config.yaml
n_kv_head: 4
norm_place: "pre"
init: "uniform"
init_std_qkv: 0.0105
init_std_down: 0.0
beta2: 0.95
lr_head: 0.00356
warmup_steps: 221
schedule: "wsd"
batch_tokens: [32768, 65536, 131072]
seq_len: 1024
steps: 6184
MLP neurons of a small language model. Each row is named by its layer, matrix (down: output weights) and neuron, and shows model dimensions 368-559. Each number is 500 + 50 x the weight over its row's rms, rounded and kept within 0 to 999. Numbers have three digits each. A neuron's up and down rows have the sign that makes its largest values positive.
After each neuron's rows, "raises" lists the tokens whose logits its output raises most directly, leaving later layers aside.

L2.down1548:394505517534549504488590466589451571483468589496433487485530502454519545529460463458564578504531511431493527449360452498503433489506531500508528530470412527563499555531529407501527512558550526477565500543544470472491476451492532532502479511522515446458557475526549536477450473481550526528527521603521463531498540460455593438533492501546632480607428565513404497503589490495520495497513471548541440547512501462434525563452439498616420517564294492493524454523506441500513540496467432558413573501480490495478439505481504536520472407473513493483528496454482506490392505497589441505
raises: "| ", "& ", "(", "/ ", "– "

L2.down723:513463368560566518524527487518360537501430509400465496532504510481522500526543506471521570445597527470521530567457530510472495472469517464433576534513485522539488545500554429481519442518524484446476546542603470416500540486520623540495567477510446524419478457466622528478508471492522501531513516538463524476510482562409476519541515517585536512528436526475455462472472557406458470451458453476483497566519492516500462564452417504446524415543505483564572479562589492533538491622485458490399515533455520496531540460525557562543434475490465454528429493514416526513440489548448487465
raises: "and ", "from ", "& ", "of ", "for "

L4.down800:489522452473454477507436515580544470471398470450500481469533439399539452487419578558526461446539482417578512565573481505388530479561479481433485569482483448573559512502568589505406511518514534496533508537512518537450500531530554482540557578536582464506485548522388597450493500479516512532549441469487518429542524554473475470473488560537481502575374453499460555570436483488396456371419528472453521593451446533560428469338523478506609549502412433547547502483516479476470541508451580467546451549528467460476517504507430510475422417492478568447466460537522427492585606459605511486
raises: "ally", "] ", "ally ", "!", "^"

L2.down1251:552502562483465555418518510486611488499573621540500512488496465477533528561417537535505513541461479421500512486540467460433498548432445599559501530474602563476513488462440536494496548488459500537585538515490532556556529537399537463467462505412536473506506625505440533522504454427541468412453488481559535565426579587647571469497475416547445484430522486530500441590494567447386469525525545410441531483497510441542507483515483547636555511493283520480506474472443485473462528438446471479505444484515450520519478481439496426463532517555462481481528582501544504526450482557499470520
raises: ", ", ". ", ".", "; ", "-"

L3.down601:478571540485480485447463445444576379427519532484459526522590477498504460520538578622504424461532590482589644456472512521478491433483562472358466502434489500535492477457423440512474528420448479551547523447478516601516553550443351500646505521488471424496394458499531493524456467527487504522497496526544457535523516496472489546611470532426520520544493589495422469401453540449481478502455525518522451485564441442437509534526561535518585536492496471430528428507520522491530509452522486429445548541492531529505424476547429522487448523453587487518446489491567432466505530542453551500
raises: ", ", ". ", "-", "; ", "), "

L2.down47:428495481530534538499527406548445510537474538511570526434504542464528628573511537497539623502525485446547505502492449519505548512415538498467612447435445476526531487495509552495444454543496555451601513517517454461542496470570553561526598507498535638455512514509502476495462453441562498515478567432513513517549587399485487465537385455548594449512461470495429493527482532489546474463483402544459525523584480519396492595518414577513505451528432536510527392430512479501508474471470484563440483487493508473500477484494545460471522497509493473411443506459523512449442478558573444499
raises: "| ", "- ", "(", "and ", "– "

L2.down220:480494477535581403484447390474503518477403445478423488482542513501441425456449543474577523473516512543462508538467478528529493487582509481490496527527513538498502585612474503491549507602518532535453546524564522430390508448518633535562524466527485497513513457500509560548458462445517522504508589525501510428579359534439449492492491424439501537519501494391468408486542524394441494439515549535564389579541498478480480575512470523542436428555514492485573544419497576530554495511500547590430654509474432530465488515476520466514454390515520583587426384486510511442457475531463456502
raises: "for ", "of ", "| ", "to ", "in "

L4.down12:430500516423456468521543552510367505512517566486449553529513438573585620529441505477476541522543500581538538493473490472502459468464496525551595506400457460600506489471557466474459530486506600561485527571510575546514460484586427456434522569503574526438451543461454576473536426522528481496506476523469501519529500547555480543473565498530508507484475495501475489464470460545568494535562500514421501440428588557475566530511486459516481377421606514464480517571537477482473515405471564455516455512475536511539423469518479358491414457437529538465523506540420544530597461485530603502
raises: "y", "ra ", "t ", "ra", "e"

L4.down978:503513451534494509520556496463428535518474457491493483502424482517481399437610483481531527441592560491437524509488548506575425524522504469446564530468438463487433574585424459507529435520470498493443512402566506466586500525519517557527499570521555465521431444519640494513528450521479508574555547517516459506540402582525476512535520514544504522502516524463545429434553555503509425500437489592510461516555452529470436475543412475496513416489408438501521486444561543546509538533476489484425552431521546496475553501599603602508389423525508480538460398436476462440359507486570460448
raises: "and ", "for ", "with ", "of ", "from "

L2.down1364:517480464350386493526488481528457474474669482478533537496533495463505496492459558542493480455593540474579599493418587528517543477482563444459442452432552547541523468569542454417443494474496568657557593566479522477410525508498452558541503595429488479554463534516554463493514471590486572485392457503541543457502531510480559475609467522503556522493413352497440460476465523511425541480485489510485528525561484465569375534507493502545582522460429506510455475502450443479352590551398533515493512534489441519504438494504484489518500461536475476537441504506555444383544571615546500535
raises: "-", ", ", "—", ": ", "/"

L2.down1241:450502466504399432453516554500553509500563533450452439467588484521499526499524505572539483566457422482529476491395491551445688569404565434487473489425593461461489438547493491472545500521470533526571592478565560550510579563466442565514473522439526498404530542490426492440508385498485464472395452517526438469508586490484496454505472453501541483504474523532522446599514510430474574499453576460474549508544572509515437509506479577534502491472310489445622653468517456450447581490452426469582512433529380481553504589487546496500427523513449512548412475478501432466521493520507446415
raises: ", ", ": ", "—", "; ", ". "

L2.down605:478451516542402505497436513540487443533512526521470433483462550574477550586523523526531482477475545504494445421467468539423470492460618485511412566419485453560496461489466490491555497497509546497431536413559519416492563506461472540634583516482490410585509532548515476528503511501494566565519441558479500536534530515447688476482424511497559506443416476531431514485598412533704448511493525504526541401571520456517457530500504550549469544477230490510516510500508560515494462537461499434517467502539504493510458470522506514517473624473552522499557374495497525369438534460523539511
raises: "Later ", "====", "After ", "Other ", "However"

L2.down342:478458418610561513520467460494422511516475544482447470473554507465547471530553520457541527537570447478457554528431520548464560501481471490499584505460525498570583521552514459459563451556553553422527562473560466413478611521529561523490544564441519480474524443550583528518446457488567504570501587579486552465533479527456544517442477509504547491551442503554427427450557543445487390486500518523515451512580429509476435573503332544545492510526219464569553454488518492538561484537478489500457597488559528504512475507462530467435472449571507440445448520449479555534337496546552476496
raises: "of ", "and ", "| ", "(", "for "